config.toml
n_layer = 10
d_model = 512
n_head = 4
n_kv_head = 4
head_dim = 128
d_mlp = 2048
vocab_size = 8192
activation = "swiglu"
norm = "rmsnorm"
norm_place = "pre"
norm_eps = 1e-06
positions = "rope"
rope_base = 500000.0
rope_fraction = 1.0
qk_norm = false
attn_scale = 0.0884
bias = "none"
tie_embeddings = false
parallel_block = false
init = "uniform"
init_std_qkv = 0.0156
init_std_o = 0.0
init_std_up = 0.0156
init_std_down = 0.0
optimizer = "muon"
lr = 0.0136
beta1 = 0.93
weight_decay = 0.013
lr_head = 0.00638
grad_clip = 2.0
warmup_steps = 200
schedule = "wsd"
decay_fraction = 0.591
decay_shape = "linear"
final_lr_fraction = 0.0
batch_tokens = 131072
seq_len = 1024
doc_mask = true
train_tokens = 900600000
steps = 6872
dataset = "wikipedia_en"
MLP neurons of a small language model. Each row is named by its layer, matrix (gate and up: input weights; down: output weights) and neuron, and shows model dimensions 357-452. Each number is 500 + 25 x the weight over its row's rms, rounded and kept within 0 to 999. Numbers have three digits each. A neuron's up and down rows have the sign that makes its largest values positive.
A block is one neuron, or neurons of one layer that tend to fire together. Before each block is what it responds to, as a language model described it from the Wikipedia text at the highest values.

Responds to: Connectors inside titles
L6.gate183:484481508476499469497487455528488511539477477470489524475482496507528485473471503468531465547504457536478490462480513492508522479536520471472467477526516508510514484492477510485477464517504516526473532503495517489537480462496498530501524516503509507487521516483458484528509496495512500504
L6.up183:469463497473454537499477471489528523508479471526505565444495503476462475477467506514541515528518508455448507485499467509528500500500573484531503474498476472530488540522463518496519509494520492497499496505499467494513512503489517493507495494529460466513538541536475465537488501511496504515
L6.down183:484512491518501457530507466501526490511471538484545521508472496541525438541529496435525500495500544508498465468472503496458485485497550479486490478521513549535489512522487501490513476526518509530529517479473514533487526512494518502472456471474462473484499485495532511545497461453497485512
L6.gate687:474455495462469467514474501466514512530462470486492536530514502460510548501531495452487474532502476459530474513485499486478499502511500506477519489529495474475507516496533490499479519472501543483528485516491544498492441514537544483531482546496513509492524529514506544520473467516510483506
L6.up687:500481495484506521485488477512492503532478484505469480451486476477536523466514538490495428518504494468505500475473486510486516542479549545483479456489487501521442504511432492521526515478550508469469507514512508487535502525515509511469490533484510477480514487483516500501453485508512491530
L6.down687:436410477509510490524478493507487473487496497487543505478507500483518472518511514466535478471505426512510519518487501480539496531506519511477504466526495529517494510506498508483502513478501521497469522517453492475514491504493523466540514531473514519515539480502485512499487474556492497500
L6.gate1298:503504452540527512518502443508527531510504503466463511463543480494518472492476488492495465505513437492512461490506526534469508505471547491532467502533528514536522548499500526526524515538531464504469513499510509491482473472529530515488496505474514504509514478488500509516478559474520494474
L6.up1298:520504500533504543442495518535506479449510514458489491495528467515475490526513517450514525504476511423497561538486531459499521523497511431518485510519506492494476490517537535534466519529535471492511487511481501484482481551488501482523492506538547480521543521502479532508513502501470495500
L6.down1298:534487519513543506536447508517471555484545469510470448521454516513491494494505493470537476469565493446480513534540549467508522461498534528460525457468508456493458457564542482495495497526498516545474483517512471527521514450519507510464503491534496483439484479511499495465512492494525515479
L6.gate1497:492485504535488545509517480522477510502545499493513527473497556502555547504502491530506524515511494541471461496535491488498535512470514445504472512546480492522470516511508484467520482532519472548516485479505513486491478523493485502453525456521514561504474517505527475510483490518521511508
L6.up1497:491503500533492503524495470495510494507510529498467547544513562499455549554515529526491528511526472519537550476546518509540505504473525464471502554484519462510504507493455500469511514468515534488503487532524488508513466492434477505504459532539465506504506511498451483484509521511516502537
L6.down1497:469519501496507527491511511488487460514493484543491504548515506524528487532528513461523520480495468503511490493493565542543472533484511488472513484479489512552432494534547493494486554519476501502510498512478460494452467488468486522507514511484477503444504472472503518474509468484486534502

Responds to: Noun-completing final pieces
L4.gate614:488546536520466490471519471476559490471490508471484478490491498556503489476486514481468513485502539497529464514503485457539456495502456495479529486494434487473484492429494519450514478495544476515510508511483492515517519507494516501533565497460476479532520499501512478522485553484499500469
L4.up614:486543501493510489502526482488488445517516484450478483507494492485501473482532495531477547478473522493535487502503526505531523532505482452473444460473464543500529497459482479523440531522447531539501500490453553482514537496529530495515446503499455534486495469509522433489483492535451480492
L4.down614:500462495478538476508484581531503530512487497469492480502454507473517509516485518489490540521515534486457493470503529537469502463532505518475527458507514492486524477456525520488480512480494492483518499524491495490500469536486494499558521497547529467538501519533512488492531519478519507492
L4.gate1281:494519534497463446454530503500468511487519538544525477531511454485494520486511512474507501527534467478525502504530528519489519431480476508515519489513503472516493487469535481505514516501511514507507519452522499542505509493507498450482492502520538454478486526528470533522440510440500477498
L4.up1281:519478533442515518523492548521525501525515454480520479508505461500481501553488504491503481482496515496479502506536503482477505488551461472494514518465521482517480495495513481491520478489514462467527507530543517504505493487549518498477515502495500504524482488480516514558510498530529516516
L4.down1281:524515464524485534478501523473463525488486513512501538465455528475480495466512495518518491535558528491507504492524492504463510530484535444506484494519491500509492511526509471513510499504521516527493510501500524499465467499445456515509476533487473524518468482499507491482472511525467520464
L4.gate1293:522496531485506496531517521482503442486489491516477517471441531494542520496533495460480501497545505503491499511502501526457498515485482474512505525514495490557501473500514463480516498513495513575503518502504502475504460497507518462484521498497499430478543515513478506474458508451526486497
L4.up1293:499489505462523518511531508444530523465492507507504478466516522461500471494505480515486518477501513489479536503508499516509453498467462478456497528475503470514520460571487515473515536512503469540518491501450534502503461497471495516496530562476497477545509515451493508426484488452532525485
L4.down1293:511516485474467463508499519550444500467529528482544529484466499508475515471501560489486501504517513442543539566543526562487515471506473491482522513466472504486526509497518446500496497464487515500484498507522509524507478528516449487485504496519493442490510470555483513443472517498537521505
L4.gate1726:508526503478456487536467532474496474508470517476523486493495485524513514508506477491531513486492468512482484545526528484528455497513489482538496517535499527506489493488516462464511517487510513514487468461506524515484522504505514527486522530455474471484482497546532484495495515420542526481
L4.up1726:479500492452469488521508534493514481506476477480508503492478527510506467528533483463460486499498464519506484474497471479508534509496493477552515481539508520478489492513494493447508530536506510498480480468499484497481522505530502439484488554465497459496466525507499504491485478502546509492
L4.down1726:554547497495507481501514512495508536490527505491523525495488452477551517542525486555461551504499499472471457511496542533533478474484497500506525442485496482516503476495498532547468458496500452488481491505498507533529508491525497496483502556500503523526506496533510499442520478506497501514

Responds to: Function words inside titles
L4.gate419:534525482490493480497482523488505541503428493474444513502498515442520470492481518494531463508509479466513507463492538511512503447526518476519575549502508471491490525436516497490460508477524503513479467508494518494482486486500469488574477500510502484518531496521484537490509504497530519516
L4.up419:500476478479488473455494504528500468501519494496507477503504504505502516536481504526515528500493502527511484455490513475504550517509475451458513538510497512498518509502485525552500507481519474498451525536475527523493470487475446476483506512508511509522487458557490471514457512459536487494
L4.down419:495466510558505480512518496448483488476500502487518555466488492505494502539476502482496547470488468441491501514499466523453501492506482507509519538481501430503469494509499493491475525506472520531531460478507517493536465473506528501489488503513477489492510513480479514500522433475498450520
L4.gate610:502501497501467500458476476475478532466490470475482502465508470530469569534497480512509483518505498475528503496456510475528520469510512518569509523515523481492531503492483522510521479500519490501485504482518543496498489443507545474511455491530462507474496521499509528481496516470520429516
L4.up610:483500517431521528503494473472440517465486500436474525517468524494497520498501489486548480518501548454494508495493530503476481470503475530509515494491471488481472505464501500543494530472564501506498484509517515510490490506494532503546491499508491443485467503519499480542491512487542530489
L4.down610:494506474506466500468506502476475531470517507526501528455478496472508477484524474496476520505517459511539526484468468488484528499520488486452493520509494498542511511450522465492487558480457472533533497509495487528521488497465486511469493504512475471483523508544485476461519495502502509483
L4.gate1324:514505517460507547464503475517493503524491499477478474501541504530464539488502453509496482496492457481501531539487513509527533468507509486480510508520459486475510560445497513498469489461492522497483557522498513507491462482478455495515476499530478497495510545536487557504505537534518500496
L4.up1324:491483490470485502469473431491479518502497466470517527532490507562475482463483480494510441504510519490500462465492488504510506475498460534511516513508448515457490508452480486449499473442536490504495505558488528523545525482482499490465445520528461461505519469506502531534512516485490514504
L4.down1324:496477460515507503520555482517513531500497521462504515450511472488469523508505496469532538516530478538541527509476503484460511511496544472453503499533491464498489533494522484487497513501479474510520489513519503475510490480480492520506502530496497528497526508539520506454531452512525489521
L4.gate2026:473499436474483500459552456538492523533451529464492498449478506531478518498520488471510470468512468508506450474444537539514532479513505477496488516523474463484515479455490494484461522539509533454509533517499469477532466492509485501507492495510496487459528494507508494494489487491543498478
L4.up2026:519539508468486458506518482467469475463447482506494517486556501531494480510481521493489479541474561530448507460496540489517491432490469517511489527498489519464468525529466464473471482463470503500458498529529509471492533481460483479505537514499496481519496499501487497552521491493513516525
L4.down2026:479468503532522443543520467518484546481520503487516511491499463493491522476495500503505515503503505489524495554489531453472541521493485495491503497501515478465483518540535490456531480455511518513503459513479508507522500501413500503517494492492504495482499498524526495412496440450503498504

Responds to: Person role nouns
L5.gate772:520478491454485514488517495476471509519510527518464517490480528501517504489515510419500516538472496471512519496515504478512537486471493520481518442495491517470506493429475514498477506507493544526493513523501501499500507496458471516488468500510511464486548499525496476517469528472544494489
L5.up772:518483467511504478507500502520465515512498542517501464482476502489511468536491527502494503513558507500526496483511525536526545490504461489499522507444475495500508504465526474489521498535491529557500511508485498507520484488505468501515496471491494423486514504501490503504473534497504449544
L5.down772:501508495506453546472501521507512484524489479450493468535496474497497506540506529497525475505550525487504516478475492467459508492476513528471539453507495518537490485471479544449518495489504466517511514518524512511516534433491492515515433474519504516494457462539516477457488517497489492467

Responds to: Inside multiword proper titles
L5.gate1398:516480459472510513486553464485522553509535482477500481490478479522512493483507498474473506498495494495452512475514555457495534498518549515476501506476459471463523525489517486523449534538472466507488506493502531515515509463496534489461485520517532491494480496545506519517492524490560489494
L5.up1398:496528505494555521463525454534484496504532456530532504503534496488484500482574497507480486518499496474480539497524517495504486512475492489480528485486539450507529486471495503520518530519510481498459502435498472485524449467534473529487490520496515494522530541553509505500498494519527469511
L5.down1398:493540510513447512493535504501489524470523525518504529488500470487510433515489507477536508515531495467460488533516514473473510523476491455503513470479500514499520497510534537483489549503452443498495479535571514480478451459506464546501512486453516507418435500475499516446527484509512527522

Responds to: Singular role/entity nouns
L6.gate637:505503479513486513484499525497472486533484483480568501478495454475507472520526503448462468517517517468518461523490541488454501466544492504551494482456488501469484482506506485444533530492469499473535491503489470513498494521551483497479497500494470464519535531536482511487448515523509497486
L6.up637:489553517547513530509493521491509448530496494490536521503485517483452528509496520454489513510522506483508469515505539474504511462479490511524497472497489490477468482501491508470463522492517492497492515479503517514531491525524484501502485497506519485480541511553500503496441528486517491497
L6.down637:513506486534498506489486475537523487518526516496506504506505500462511497457452511502503482522502469507435476467518510535468469493496503497510519479488499507527489513494548477531533500534451526507494488493534512498502490538491508506506507473481522551521487517450528501537479451508487465518
L6.gate769:493515529500519489487533549486519482476484493505516523509518523522469500500515544461511482498529485504462512500479519516501511509490508487490469491497479478518494456553507495467500512482467520485528512519488502538525528490512480494481498476484475420502524462526542486476483501447525513487
L6.up769:474523508464497527489460519525506493543489499537534491531505513542451530548500544476516476505521463492516533489497486510519478467498512508504475459449495482433467491496501459486484510439502479538517505526491503527493488452458489506491481466525492505455496470524480538483496496448512502529
L6.down769:520490527497512491512497500483525549495510470492479483519524501488495493487479514488472515538485448527517487529505514477504486492502530459531491432478452533461504505546509472545520490503535505441494517529506496503520506528518458507527453512517517514482480533506511514514473533486520464503
L6.gate1022:486509499496466470528503531520513511535508515497518444488501495513477488525507500430502478495491514487485524500496522507463491483544487480489517489475413480506510513520451519490477513464525449500517537533486489521502487476518497529457498511456496445460498522494461515501483532481530507478
L6.up1022:487482468476490486482492560499466493546518530527496471474478505510474515552522491422509498498496535463518519506486508495478523509557481451484507446496425504491500509515485521506504547484520515516505494531473525511538490478487474509464541479465502452492508517493474497487456523457526494500
L6.down1022:499489488508454540511496488441544501496490501508451487536508493561531500532501499509494488474530496505547515474514486530542465500483525527522520475505532513530538446487515483500488475506497474484492510492549532519503558496531463505525414457503474517526403474508550513463503488481486535499
L6.gate1971:541484517467515488511486509492511504481536453514490538533482504481491527522519509470508518500507506506515517528566476489510492497496495486454508493482445487524451468517505539471490507513482483479498479490491545496468498480474494517490483504439507488480491452550513493514482480477559516530
L6.up1971:495485477483511536517485511537515496519506526524499485501524544471493521503497496519499497496497531478515535467558504531463492487460549477467492516478494474497512500521462460503521480486543545462478476506489441492458500514511470482490493489433437506489486530521458543500513516504468524528
L6.down1971:525501481462451550480501519518479465501475490492498481524525499476546495487525484492501470526515526530504507490479562492485477485479543461526529489518550479463506471496522504482466486499511471478504532509531513544530550504486498491506508524506497484503502478551538500519489487458498494488